From a checkpoint of a small transformer trained on Wikipedia: MLP 576 SwiGLU.
MLP neurons of a small language model. Each row is named by its layer, matrix (gate and up: input weights) and neuron, and shows model dimensions 0-127. Each number is 128 + 32 x the weight over its row's rms, rounded and kept within 0 to 255. A neuron's up and down rows have the sign that makes its largest values positive.
After each neuron's rows, "fires on" lists the tokens most often at its 100 highest values on Wikipedia text that the model never trained on.

L7.gate453 [124 176  90 124 133 146 124 105 141 117 203 127 106 144 107 152 156 170 101 147 154  88 183  93 112 189 150 165 175 155 112 142 150 103 124 138 176 151  78 115 178 128 138 103  82 118 158  90  76 101 113 119 134 137 119  77  87 181 144  87 183 175 154 151  63  85 193 155 118 125 142 187 124 156 158 132 150 160 101 129 136 114 111 134 175 154 161 182 151 119 150 100 127 206 134 166 130 111 122 131 121 157 117  97 125 118 132 141  88 131  87 133 107 131 109  69  93 111 121  97 121 174 143 139 160 128 121 149]
L7.up453 [ 88 156 106 110 163 111 148 121 130  53 152 151 142 111 179 178 183 202  80 137 151 143 126 219 199 136 144 147 167 100 104  93 137 123  94 196 148 135 123 159 184 103 127 115 146 164 102 175  99 119 148 138 145 137 186 129 120 146 147 130 141 176 107 125 100  89  86 132 129 126 141 147 164 131 157 150  33 122 178 100  95 172 110 105 130 138 183 164 137 135 141 158 121 143 125 154 121 162 139  77 123 121 153 119 126 122 127  97 155 146 153 107 132 154 146 130 153  96 141 109  85  90 149 106 139 185 141 117]
fires on: ":", ".", " −", "′", " +", "°"

L4.gate410 [156 124 177 110 163 154 165 162 114 132 106 118 132 176  93 162  51 142  79 118 172 155 145 147 104 164  64 109 164 153 114 140 118 156 177 143 164 104 186 161 160  80 118 130 146  91  52 140 188 160 152  69 149  82 119 110 173 156 205 100 114 167 134 134 168 155 116 117 131 111  74 168 136 143 145  70 126  57  97  72 159 141 154 148 129  83 163 106 152 130 158 121 109 133 100 148 121 179 105 154 157 120 116 129 113 120 101  99 152 163 144 180  62 100 122 200 161 101  57 131 146 124 136 174 171  83 162 185]
L4.up410 [137 137 117 144 139 176 149 135 204  87 152 198 128 178 111 119 112 148 165 173  72 183 176 127 112 106 151 134 152 119  56 135 151 143 186 110 123  86 148 124 114 164 101 164 167 116 183 107 139 111 118 136 159  83 151  59 142 151 114 195 118 157 109 115 144 120  97 150 133 123 114 155 163 148 122 162  72 146 137 109  90 153 160 135 180  75 125 124 146 116 154 142 123 104  83 172 119 179 161 153  90  99 107 162  91 127 127 142 127 136 183 110  92  58 176 125 160  75  93 192 210 128 147 140 176 169 133  85]
fires on: "ur", "all", "is", "on", "ets"

L6.gate457 [ 73 114  81  95 137 136 100 107 115 109 117 175  83 136 146 179 136 102  82 138  78 120 109 176 157 101  57 107 126 127 113 123 105 114 112 123 144  93 163  83 121 201  96 179 158 105 152 165 148 137 123  95 119 109 103 122  96 156 142 113 140 122  51 153 114 155  78 140  86  91  76  98 134 184  75 153 123 167 129 102 164 196 104 167 157  94 178 104 127 131 146 161 150  96 186  87  83 166 123  64 101 120 103 153 124 111 154 106  80  99 138  60 133 131 163 127 114 108 161  86 101 149 157 157 111  95 114  82]
L6.up457 [ 78 118 147  89 146 131 114 100 114  94 131 165 110 111 145 156 151 122 151 188 109 156 125 174 131 102 128  72 105 104  96 141 149  84  95 161 155 103 114 139 157 144 138 171 112  87 186  90 184  63 121  53 117 167 146 111 151 140 186 144  50 189 104 147 154  90 125 169  84  83  93 166 117 128 120 168 131 135 108 129 119 193 136 158 170 168 118 209 154 131 126 117 133 106 148 175 132 172 148 134  87 159 122 148 133 156 168 148 123 107 148 100 131 109 180 145  88 127 141 151 182 148 191 124 195 132  95 132]
fires on: " of", " in"

L9.gate148 [178 116 153 114 148 129 138 105 153 164 142 183 102 186 114 164 172 104  87 146 107 177 158  74 144 126 106 118  66 172  97  98 108 135 123  75 103 136 127 141 113  93  93 163 131 116  78 151  97 107 110 104 179  92 142 127  78 115 126 145 160 189 203 127 157 101 113 108  82 107 103 136 113 109 127  66  95  23 106  91  79 141 141 176 119 131 165 149 162 174 138 119  70 139 177 132 105 179 147  91 150 121 169  95  96 121 128 102 109 147 116 104 113 125 166 113  79 143 184 153 130 154 161 165  61 119 165 108]
L9.up148 [144 146 119 152  92  82 144 159 102 150 103 135 144 115 136 110 111  99  83 152 165 108 164 134  71 153 172 117 143 129  72  78 179 115  74 118  49 154 136  17 156 138 100 192  85  92  95 170 148 124 126  77  98 106 170 114 166 160  96 185  93 158 130 174 105 155 119  82 187 141 178 116  66 161 149 111 120 125 142 125 113  74 149 114 123 135 183  94 111 147 110 155 111 121 111 135 107 191 147 120 145 138 116 124 136 138  98  75 120 123 114 174 136 195  91  99 142 133 106 138 106 144 165 182  52 133 146  94]
fires on: " Ch", " ch", "Ch"

L4.gate252 [140 153  97 157 104 168  86 149 113 100 125 178 158  67 116 135 134 141 145 134 115 111 161  89  77  54 113 160 121 119  86  69 103 126 113 116  91 143  92  83  85  52 182  78 149  97 140 135 112 111 116 146 160 115  90 164 142  73 135 109  46 120  88  74 142 114 173  89 140 181  97 141 174 116 165 100 170 142 172 142 173 151 201 124 121 119 134 187 130 162  80 119 127 148 119 142  91 109 116 158  66 120 154 166 148 143  91 134  30 136 149 130 130 128 116 161  90 111 108  98 158 148 158 136 110 151 188  76]
L4.up252 [142 127 143 214 122  79 175 120 123 136 134  80 162 109 132 154 108 128 123 125 107  86  82 113  96 156 136 131  96  96 142  61  97  96 158 105 100 125 168 150 155 105 120 141 124  97 139 139 128 148 128 114 130 115  98 128  86 174 132  69 182 174  62 114 135 138  65 129 139 131 121 138  74 160  81  77 205 102 146 105 141 158 134  67 154  74  84 106 114 114  87 156 187 131 140 119 135 132 128  93 115 160 161 245 137 105 176 101 153  73 121  69  54 127 157 127 117 118  87 107 101 118 107 107 181 114 119 148]
fires on: "os", "as", ".", "ard", "adel", "is"

L4.gate408 [ 84 124 115  56  84 152 141  62 164 110 159 121  82 167  95 149 119 124  94 163 138 151 115 160 133 129  96 137 120  61 109 126 114  90 124 222 153  27 115  93 112 165 139 123 112 149 200 140 153 129  95 154 150 109 109 130 119 108  81 162  79 111 131  94 145 119 111 174  99 109 133 101 187 123 161 143 152 167 126 167 145 139 136 105 151 138 195 143 103  48 119 121 131 161 125 162 120 155 113 110 139 170 110  92 146 122 138 105 121 182 101  98 134  77 146  73 160 168 138 112 135 143 155 141 131  83 124  90]
L4.up408 [131 197 136 142 118 151 139  82  93 163 100  97 146  93 173 152 104 183  96 139 129 162 170 149 139  95 126 139 155 126 143 175  99  79  80  96 120 122 162 124 152  45 159 127 108 169 120 130 154 148 163 154 130 172 150 135  96 187 121 156  97 151 132 133  75 145 121 119 105 184 111 193  92  70 149 118 147  87 137 117  93 176  86 178 112 145  86 203 152 143  83 134 130  84 134 150 123 164 112 154  80 184 130 115 146 152 150 117 174 140  93 123  46 115 122  94 117 142 129 126 150 155 140 133 150 146 187 116]
fires on: " of", " to"

L5.gate477 [123 100 130 107 186 116 170 138 131 156 101 174  83  80 109 114 183 130 143 133  94 159 160 126 145 123  88 120 107 171 182  99 166 145 154  88 156 116 203  94 132 132 101 116 141 151 139 142 142 127 135 171 116  24 140 144 135 114  55 122 161 124 118 151  83 160 150  88 135 137 146  98 148 123 198 120  83 132 134  61 126 175 129 116  81 145 164  64 141 164 104 150  87 185 179 110 123 122 105 156  97 107 127 176 178 124 138 128 108 112 184 115 122 132 104 128 174 135 135 138  76 122 156 143  99 169 167  94]
L5.up477 [ 87  93  72  82 200 133 189 115 144 169 111 128  88 112 123  91 146 114 137 111  75 135 201 146 126 122  82 127 125 115 203  97 187 154 150  65 179 116 184 120 140 108 112 111 170 105 115 111 121 156 177 164 116  49 114 150 147 151  70 106 123 127 128 130 113 125 116 103 133 112 159 122 147 118 156 120 105 139 166  53  99 153  95 121  98 127 138  84 151 167 131 134  67 118 172 135 129  75  97 123  95 125 110 142 140 161 147 126 102 150 175  65 138 147 124 132 158 145 164 140  99 146 112 159 111 195 168  86]
fires on: ".\n\n", " |\n\n", "\n\n", "\".\n\n"

L10.gate300 [137  93 129 160 158 178  98  95 143 128 128 149  75 105 134 163 129 167 143 115  46  60 128 122 133 157 116  74 111 183 132 127 123 121 132  88 182 161 151  78 142 125 104 122  69 149 138  66 148 141 152  59 100 158  95 177 122 144 183 138 111 155 130 107 138 120 132 138 156  99 135 102  82 138 124 100 139 137 165  50 107 133 170 158 151 123 190 124 139 132 123 145  77 123 108 128 140  81  91 110 138 192 164 108 149 119 120 128  44  88  66  86 147 165 120 132 132 116 128  98 110 181 129 191 160 156  94  94]
L10.up300 [ 74 139 158 133 111 181 140 166 111 102 128 128 164 191 157 132 121  85 129 107  94 115 116 128 122  86  76 122 107  66 109 171  93 132 164 121 143  87 132 126 136 154 122 116 152 130 181 139 146  98 124  86 132 133  28 127  92 108 181 160 122 180 140 155 129  89  91 174  68 129 101 140 182 132 139 113 209 113  99 150 152 147 143 137 185 162 175 147 152 141 137  83 163 127 159 131  75  80 186 143 150 117 163 140  74 169 140 188  80 156 101 160  83 147 152 123 119 154 105 119 124 101 145 167 113 186 118 151]
fires on: " in", " km", " m", " mi", "}", " d"

L7.gate463 [140 167 105  28 145 109  83 120 140  82 137  71 152  90 125 142 166 114 101 168  90 127  93 144 193 135 153 187 101 133 131 105 136 154 167 157  81 103 140 123 129 168 139 137 107 149 167  85 128 151  89 113 116 145 121 155 167 135 118 141 108 135 159  91 120 134  84 128 100 154 117 146 151 149 123 104 125  88 102 202  75  81 121  90 128 132 126 113 133 162 113 146 164 223 134 110 146 100 107  48 128 177 111 142 132 117 102 125 129 107 143 174 192 169  89 122  84 145 134 107 139  94 190 133 201 156 156 112]
L7.up463 [ 96 173 152  98 165 126 173 149 125 137  86 152 134 120 146 189 109  80 103 101 109 172 168 140 117 137 116 123 151 152 115 104 123 113  79 164 125 116 155  82 172 186 117 183 167 144 148  67  69 156 150  95 178  89  43 153 123  71 117 143 135 143 128 194 160 136  70 134 120 118 131 125 143  90  60 161 209  24 167 126 188 180 153 124 121 152 119 112 140 149 122 153  99 117 161 125 132 182 140 109 154 162 138 131 114 160 114 140 118 121 122 159  98 111  72 126 197  84  76  76 110 100 111 129 170 156 109  79]
fires on: "ri", "i", " Al", "ir", "r", "ur"

L9.gate344 [125 124 132 105 123 110 130 161  97 192 122 127  77 117  95  51 107 151  94 199  82 145 152 144 143  70 101  97 156 110 150 142 122 148 102 130 112 192  98  92  93 152 161  94 153 118 157 116 173 153 166 140 193 127 200 144 154 123 113 134 146  96 160  72 113 124 102 153 212  98 108 113  74 118  98  49 123 144 116  95 175  76 145 146  87 133 101 156  73 122 166  43 125 146 105 126 126 168 103 163 159 129 173 106 114 104 119 156  96  91 159 102 129 142  83 121 114 132 141 108  90 101 132 120 188 164 193 127]
L9.up344 [112 113 106  99  78 157 130  83 115 164 127 129 134  91 139 140 123 177  95 141  84 129  66 130 134 127 106  88 108 122 104 139 132 195 130 104 144 146  82  92  89 142 159 137 139 112 204 142 145  95 164 108 172 127  96 185 178 137 172 147  67  88 178 107 113 101 145  92 159 167 109  96 145 184  57  97  96 107 167 151 138 121 130 225 161 140 129  80  70 150 123  75 112 142  91 140 119 131 152 147 195 138 126 159 131  53 157 151  63 128 110 130 135  90 120 146 151  47 129 136  73 122 155 156 195 140  90  96]
fires on: ",", "6", "11", "1", "25"

L4.gate381 [138 178 101  99 155 119 174 113 141 122 108 139 132 136  81 166 113 124 108 200  67 163 195  98 133 130  97 126 150 148 153  93 122 102 118 115 116 112 119  60 132  78  97 165 147 211 166 112 137 197 131 157 129 152 144 105 121 129 163 104 180 143 126 142 162 169 128 136  90  81 132 120 119 167  45 123 156 129  87  97 150  87 135 131 139 111  95 200 148 118 182 109 143 120 143 130 128 170 128 149 135 156  83 158 148 180  64  95 136  82  97 178 105 161 200  84  64  80 142  88 126 120  79 106 157  94 123  63]
L4.up381 [187 155 141 114 194  65 192 178 166 151 159 179 133 140  95 111 148 168 157 121 134 174 116 135 139  85 103 177 154 132  78 185 108 167 105 157 147 112 123  81  86 107 120 118 112 150 141 177 126 151 103  98 130 151 138 132 186 145 127 139 117  79 164 125 120 180 160 139 162 179  85 158 134 132  90 159 155  79 105 141 111 122 119 116 132  99 141 157 145 126 152 140 129 131 131 160 161 176 118 110  97 112 109 107  80  71  99 117  87 136 178 108  35  89 176 186 151 134  54  68 212 159 156 130 162 142  79 105]
fires on: "our", "on", "er", "ain", "ur", "oot"

L6.gate532 [121 134 123 117 191 143 139  77 179  83 182 121 101 105 164 165 111  81 122 105  86 134 142  96 113 134  80 123 147 138 158 148 117 135 144 114 167 134 118 120 132  66 116 157 133 104 107 160 121 124 174 178 126  97 118 188 151 130 105 149 146  94 119 160 105 171 105 130  58 103 185 145 113 123  86  96 103 133 149  84 134 142 138 106 148 123 154 102 111 126 161 120 135 112 158 174  72 110 135 162 128 132 222 163 102  89 135 154  89 178 121 116 173  74 145 173 103 172 114 138 166 168 118 117  76 159 139 155]
L6.up532 [137 101 126 138 100 164 114  89 167 142  66 134 137  81 123 136 131 209  99 132 121  95 194  62 133 173 217 183 106  85 143 107 166 193 173 121 177 140 159 105  87  63 136 178 186 110 149 134 130 102 177 100  89 106 139 106 112 143 142 156 121  72 112 135  83 173  97 107  53 157 125 108 123  68 137 181 133 137  94 120 122 144 138  93 135 150 169  97 105 155 169 125 126 137 162 117 125 158 133 147 149  82 150 160 154  84 122 108  93 116 149 112 120 165 146 136 108 129  93 136  82  91 163 172 112 137 158 105]
fires on: " the", " known", "ed", "ing", " significant"

L9.gate194 [143  86  73 130 106 110 109 204  87 101 124 151  90 149 137 133 147 118 122 108 160  76  85 165 152 149 122 141 119  88 152 150 134 113 123 107 185 139  76 102 121  67  87 107 165 133  99 156 150 109 138 170  94 134 112 187 111  41 103 156  97 125  95  70 137 120 152 127 137 158 143  80 116 102 128 127 152 154 113  81 159 195 128 113 134 181 109 123  99 119 109  85 151 180 103 178 133 173  83 192 118 189 115 155 124 133 145 113 121 206 180 139 143 119 116 103 143 118 151 174 171 102 124 117 171 124 139 159]
L9.up194 [142 111 107  73 135 144 100 100 159 166 133 155  87 151 133 168 143 129  77 171  84 145 160 150 102 101  48 155 115 120 151 109 151 107 150  74 119 137 115 139 125  99 125 125 150 134 158 171 136 155 114 148 135 147 116 109 128  74 177 156 145 136 163 115 172 142  72  66 149 132 114 117  72 132 154 131 154 107 122 115 210 160 100 153 154 109  78 101 115 134 146  47 148 168 120  87  76 207 122 167 164 166  83 134 166 186 140 125  87 107 152 200 104 207 136 122 118 159 185 188  84 143 108 112 107 152 129 144]
fires on: " under", " post", " non", " show", " Post", "on"

L10.gate71 [ 45 126 117 131 112  68 146 115 150 201  83 183  98  36 138  83 142 107 153 196  98 130 130 102 179 125 112 109  86 106 154  65 138  96 150 189  85  64 132 110  95 142 184 137 138 192 171 122  69 165 190 135  84  33 119 103 106 145 121 130 127 149 209 110 132 161 199 119 113 149 137 152 141 151 114  90 102 149 151 116 106 150 110 128 104 148  69 105  96  61  71 130  94 160 126 137 145  90  86 155 136  86 148 151 146 131 149  94  98 134 126  71 134 152 137 163 128 132 118 167 126 134 153 143 167 137 112 103]
L10.up71 [135 134 166  41 117 132 179  83 160  79  74  98 112  88  95 115 107 160 134 104 131 136 132 157 155 105 124 122 152 119 166  43 111 149 112 130 155 115 172 170 130  95  41 131 169 116 129 105 179 137 145 171 180 145  95 189 149 151  40 147 164 121 114  95 123 134 194 202 137 168 105 118 132 168 138 148  99 128 149 155  92 194 147 121 111 156 141  92 103 155 113 128 157 166  57  99 177 112  89 139  67 171 174 137 158 159 105  97  87  84 171 150 123 150 101  89 102 116  75 141  94 132  91 114 105 179 133 130]
fires on: ".\n\n", "\".\n\n"

L6.gate37 [113 132 175  79 162 106 199 178 135 137  91 161 176 137 112 105 132  94 125 161 102 143 122 155 156 134 119 168  96 129 168 111 125  90 131 132 147  97 132  87  75  87 154 138 151 117  71 155 133 158 120 141 149 106  83 134 156 121  95  40 131 109 112 125  88 158 120  80  85 144 153 141 153 136 138  77 155 151 188 148 150 106 132 136 142 135 154 123 187 133 158 157  85 118 170 111 133  80 117 160 161 135  91 144  62 153 136 154  96 149 175 131 192 132 108 116 122  93 188  37  97  76 132 201 153 127 100  86]
L6.up37 [ 77 161 111  78  96 144 186 147 112 189  88 159  63 106 111 133 151 154 142 114 118  42 127 149 116 109  90 158 100 113  99 126 115  64 158 148 154 127 186  69 109  57  84  99 129 140  37 102 110 185 100 173 130  87 165 117 173  85  48 123 121 100 118 141 109 164 146  39 111 124 158 105 145 157 116 135  85 166 129 108 154 139 110  62  69 151 100 121 142 133 196 148 135  86 183 133 143 126 114 121 156 185 113 114 147 167 134 155 131 140 201 121 134 112 109 150 149 119 150 112 104  96 132 142 157 108 152  97]
fires on: ".\n\n", "\n\n", "\".\n\n"

L9.gate51 [107 121 105 112  96 115 136 106 104 140 114 155 199  82 104 192 158  96  58 152 113  62 167  89 104 118 146 130 144  87  99 125  97 130 105 156 104 219 180 128  90 106 149 165 159 155 117 124 114 178 124 166 119  89 108  96 129 103 129 136 123 114 111 125 151 122 159 110 139 159 129  85 145 136 148 127 107 125 114 159 136 133 172 150 149  81 159 152 125 135 171 128 153 178 108  66  83  98 144 154 151  76 134 176 158 124  51 116 147 125  95 120 106 166  39  94 143  93  91 104 159 126 113 135  90 136 138 168]
L9.up51 [ 82 182 107 137 112 122 172 106  69 139 136 108 122  98  86  92 111 135 166 176 139 122 139 160  59 156 117 160 137 133 115 131  79 117 139 149 104  74 133  90  77 116 150  76 182 196 146 131 132 144 112 111 130  84  84 130 160 130  76 111 190 116 116  90 118 135 147 154 152 104 167 190  97 183 135  77 147 135 127 115 148 127 155 119 124 153  66 128 125 109  98  57 190  67 119 142  80 172 110 143 196 190 142 130 110 106 142 153  84 155 109 104 142  66  78 110 152  85  91  90 158 114  90 123 122  88 135  70]
fires on: "ph", "adel", "as", "ol", "om", "ig"

L5.gate111 [136 164 130 142 136 148 149 113  58  90  69 102 167 106 122 133  99 130  38 136  83  94  72 149 115 133  94 120 144 127 126 127 167  61 187 189 151 147 142 140  83 174 118 139 115  78 127 160  75 123 152 135 187  86 126 131 139 145 124 135 137 163 108 154 125 159  86  92 121 118 120 133 135  68 137 103 125  64 136 178 112 163 139 103  90 165 137 146 125 180 157 130 102 115 161  72 105  90 151 157 128  80 171 197 148 134 159 152 156 150 151 116 135 151 156  97 146 160 145 115 124  90 108 125 108 121 202 103]
L5.up111 [134 128 102 126 121 129  83 137  97 140 126 114 197 113 125 204 126 165  92 167 135 158 111 148 135  93  68 127 160 130 129 155 109 104  99 145 225  92 147 149 127  92 123 121 131 130 109  89  30 126 141 110 108 109 112 153 170 165 146 148 151 170 115 132  96 112 144 104 110 175  65 121 114  57 204 170  96  91 147 198 130 126 134 109 101 154 141 100 137 182  56 110 135 129 175  69  85  97 141 163  98 146 169 123 104 143 120  77 113 152 111 147  92 176 147  94  90 131 239 147 126 140 136 101  88 106 142  79]
fires on: "ed", "ing", " with", "ent"

L5.gate268 [183 127 113 141 181 131 132  93 102  89 105  99 142 148 163 166 104 148 111  95 119 124 103  97 142 118 133 107  88 117 160 160 126 119 160 201 126 107 217  81 110 148 100  78  94  63 138 172 172 115 154 158 153 133 100 134 130 165  91 215 138 141 123 160 109 112  80 168 195  92 120 115  90  63 117 127 135 118 153 100 137 146 135 161 127 179 184 149  70 162  92 124  91  93 110  84 128 172  77 123 168 121 150 152 102 112 108 122 167 126 104  80 126 182 132 101 143 141 122  98 158 191 164 144  81 128 110 122]
L5.up268 [143 163 109 149 183  76 118 138 141 157  58  88 156  76 115 139 107 121 121  80 131 200  82 172 121  94 146 102  53 155 127  96  94 126 114 188 112 175 192 127 147  97 122 116  90 179 140 151 200 129 160 154 110 108 144 185 137 169 144 117 147  87 144  97 144  81 171 141 163 109 113 117 125  82 141 164 140 142 123 155 152 122 150 120 110 117 136 132 143  60 150  97 129 145 112 121 110 133 153 156 139 126 135 129 160 132 119 123 109 191 124  97 148  69 114  64 156  85 196 144 125 141 148 158 111 188 110 131]
fires on: "er", "ed", " of", "ated", "ing", "ate"

L5.gate491 [124 130  82  48 149 123 147 156 165  94 154 131 213 198  96 184 132 124 138 110  86 137 122 181 176  68 112 113 154 109 132  89 146  73 159  83 116 145 138 132 154 228 120 143  97 114 106 149 118 119 137 125  96 153 185 131 151 162  99  52 135 137  69 128  87 121 122 172 148 114 153 132 138 115 130 132  87 134 130 104 120 159 143 155 179  91 105 118 123 115 122 191 138 162 132  74 110 118 150 119  99 125 133 124  81 128 176 179 147 163 167 135 116 137  76 224  62 149 138  97 107 126  87 194 146  94 160  69]
L5.up491 [109 152  81  60 160 102 200 134 173 160 200 162 121  93 133 150 108 103 122 147  49 208 131 167 164 143 119  86  89  99 168  83 103 119 129 140 141 122 113  88 112 130 113 138 117 122 104 129 138 139 134 137 157 179 139 126  54 159 103 140 114 142 154  94 134  45 206 169  77  92 145 162 187 117 159  92 118 109 134 166 131 135 117 123 154  97 134 151 136 141 164 124 177  87 136 183 158 156 171  66 114 113 135 105 154 153 121 162  99 149 168 139 135 144 131 145  97 142  98 101 116 120  69 111 160 145 176 127]
fires on: " of", " the", "al"

L12.gate92 [104 170 169 133 133 144 119 163 100 119 119 112  93 167 175 147 116 139 142 143 119 146 108 144  83 175 137 158 119  97 125 117 176  77 115 177 148  53 175 140  99 126 197 103 141 151 115 120  20  79 144 110 100 113  93 116 163 193 151  93 148  91 174 150 116 116 150  89 148 127 151 129 146  67 211 175 145 128 151 167 125 117  95 120 156 137 152 192 176 158 177 168 129 164 146 113 155 218  86 129 146 129  81 108 135 187 149 146 121 157 152 133 116  94 155 163 126 101 104 157 101 148 177 140 135 181 181 153]
L12.up92 [110 132 158 109 146 122 107 189  96 144  66 168 132 116 137  94 177 102  97 148 212 123 130  96 160 103 107 125 151  66 108 144 173  57  99 168 110  47  98 101 108 112 126 171 119 101 141 116 105 150  57 163  96 150  98 124 132 141  85 150  59 117 205 155 139 113 121  89 125  92 131 126 102 114 211 174 118 105 162 132 172  99 162 165 158 115 180 108 103 122  90 158 132 128  94 140 149 124  70 144 121  88  76 156 170 172 155 118 148 150 124 140 114  94 139 139 123 152 168 116  73 163 165 102  53 141 184 132]
fires on: "."

L7.gate365 [152 147 116 151 129 144 132 186 127  57 144 162 124 158 139 102 144 176 127 144  70 101 107 127 139 119 143 148  61 111 143  95 136  69  97  62 152 125 138  84 134 152 156 204 119 107 145 139  95 120 173 161  78 191 119 148  82 138 102 141 132 160  73 152  77 162 183 159 124 148 170 121  91 133 146 106 120 111 112 104 102 165 145  42 137 134 108 112  83  97 128 156 138 113 108 157 166  82 147 131  96 120 116 110 135 109  79 135 120 150 124 146  95 151 151 192  86  59 112 139  99  94 117 162 139 135 117 168]
L7.up365 [194 147 134 111  77 115 107  51 132 107 115 146 125  94 105  98 170 165 174 169 107 158 101 171 146 114 151 202 146 141 126 123 189 140 145 139  93 190 113  96 169  92  96 137  76  45  87 143 161 138  52 128 144 136 133 176 122  91 106 140 140  82  92 122 130 157 116 149 160  89  91 155 101  89 141 137  45 105 202 161  91  81 168  94 101 172 157  64 136  90 132 123 163 121  90 141 130 132  95 107  96 152 147 137 154 155 159 111 136 180 153 110 118 109 149 128 122  73 126 153 124  86 105 166 129  80  99  63]
fires on: " D", " Ind", "D", "d"

L13.gate13 [117 155 128  87 128  79 112 136 136 137 191 147  96 125  99 110  96  84 163 155 112 142 153 159 209 141 135 116  83 162 140 115 126 132 147 107 115  93 115  83 175 118 144 126 105  96 120 112 130  90 122 116 176 126  98 113  98  57 146 222 109 140 162 139 184 122 163 119 104 139 131 136 118 152 107  90 104 146 141 131 180 108 146 134 100 141  50 199 182 112 116 113 100 131 187  68 111 121 113  40 132  50 145 108 164 140  72 136 127 151  90 192 108 109 153 123 149 152 169 101 143 103 143 135 104  74 176  97]
L13.up13 [152 114  86 133 167 183 165 138 128 178 116 160 210  74 135 110 164 114 122  62 143 117 121 141 108 143 164 113 136  96 101 111  93 122 122 203 101 191 112  93 107 148 150 171 137 116 181 123 148 125 141 105 104  88 146  85 155 156 154  90 150 188 124 129 141 130 102  97 119 100 129 116  72  94  75 110 153 182 140 103  68  74 117 102 108 155 149  64 136 131 172  94 101 174 168  95 105 160 158 134 111 149 165  95 159 165  75 157 132 129  97 133 136 139 182 137 121 104 124  76 133 144 166 157  74 143 120  95]
fires on: " Tr", " Th", " Ch", "ch", " New", " Year"

L7.gate519 [130 129 119 167 119  96 171  77  96  80 134  92 130 109 152 104 104 130 174 126 159  96 130 135 116 111 207  78 133 133 120 159 143 127 173 179 136  98 145 110 110 167 137 140 143 120 124 159  95 117 135 115 191 149  94 130 149 157 116 152 203  66 150 166  93  84  87 157  95  76 173 184 115  87 153  88 117 164  86 106 146 154 111  72  99 119  97 132 176 123 131 166 162 139 170 169 122  79  65 100 159  87 103 158 198 136 184 137 176 161 111  94  79  96 162 139 114 182  98 114 149 102 168 132  82 127  91 161]
L7.up519 [131 101 139 151 134 138  80  97 153 131 159 183  60 168 125 196 115  75 124  99 205 126 177  58 172 124 144 138 147 125 107  95  79 144  71 175 114  97 176 148  95 138 141  54 134 176 187 115 136 152  75 106 164 129 134  88 128 136 119 154  82 144 138 167 108 176 102 139 117 111 158 117 176 158 140 139 101 175 123 160 174 186 142 179 124 171 149  69 161 162  83 175 177 101 157 152 151  92  90 147 106 169  68 109 117 174 141 167 115 115 108 145 117 209 147 106 117 156 127  92 139 182 168 135 116 137 112 130]
fires on: "."

L7.gate183 [180 222 118 121 136 108  81 153 123 152 137  75 122 128 166 170 163 217 140  72 131  92 117 129 146 139 129 135 137  81 154 103  76 145 112 202 135 128 132 132 106 155 141 142 130 106 119  61  91  67 137 120 149 125  96 137 190 181 151 137 175 119 112 135 104  79  81 165 118 106 164 125 149  86 157 109 113  89 105 155  92 147 105 125 157 105 151 142 161 174 188 116 170 195 158 127 199 167 128  70 165 106  88  49 155 148 129 142  63 160  90 123 124 154 154 131 169  75 111  79 114 115 142 173  91 114 115 153]
L7.up183 [140 155 218  54 181 154 152  92 172 110 152 108 101 122 176 173 145  96 125 165 145 114 152 107 102 124 149 190 103 143 186 118 191 100 134 182 154  81 122 107 130 161 156  67 125 149 115  80 142 172 142 113 205 125  82 116 138 160 105 135 188 166  98 153 101 137 111 122 167  82 121 201 130  67 134 190 110 136 132 155  95 177 135  85 186 122 147 152 118 121 127 133 116  98 129 100 144 125  66 144 157 111 109  85 158 114 171 159 160 131 112 113 141 186 107 156 162 135  79 133  75 123 180  73 120 135 168 111]
fires on: ".", "i"

L12.gate118 [ 91 135  91 122 137  97 205  85 139 138  92 164 138  60 137 136 169 166 166 146 188 131 196 169 138 147 118 163  97  96 148  56 130 111 100 119 126 133 120 115 114 102  99  98 168 141 122 177 105 134 126 148 134 115 153 158  88 165  95  82 126 133 126 129 111 110 149  37 133 185 122 111 139 189  92 104 117  94 152 109 143 128 121 123 165 136 124 114 149 188 164 129 124 174 127 148 130  75 122 162 137  75 170 148  87 131 127 106  91 175 194  97 202 144 145 131 115  68 136 113 172 113 157  76 144 160 157 110]
L12.up118 [135 116 143  86 137 164 201 147 177 170 102 185 103 137  71 163 130 116 118  95 107  92 118 124 134 117 102 106 145 104 160  84 207 114 108  92  90 107 119 222 121 135 110 129 111  90 120 126 137 157 146 175 105 107 140 151 212 170  59 126 149 136 102  99 144 141 104 143 129 166 146 160 150 140 152 131  89 133 172 162 150 148 120  81 132  97 129 120  83 124 130 156 104  97 148 122 140 154 123 136 126 101 160 184 157 227 150 138  77 106 193  98 134 182 153  92 149 125 194 137 112  95 117 170 150 132 175 134]
fires on: ".\n\n", " |\n\n"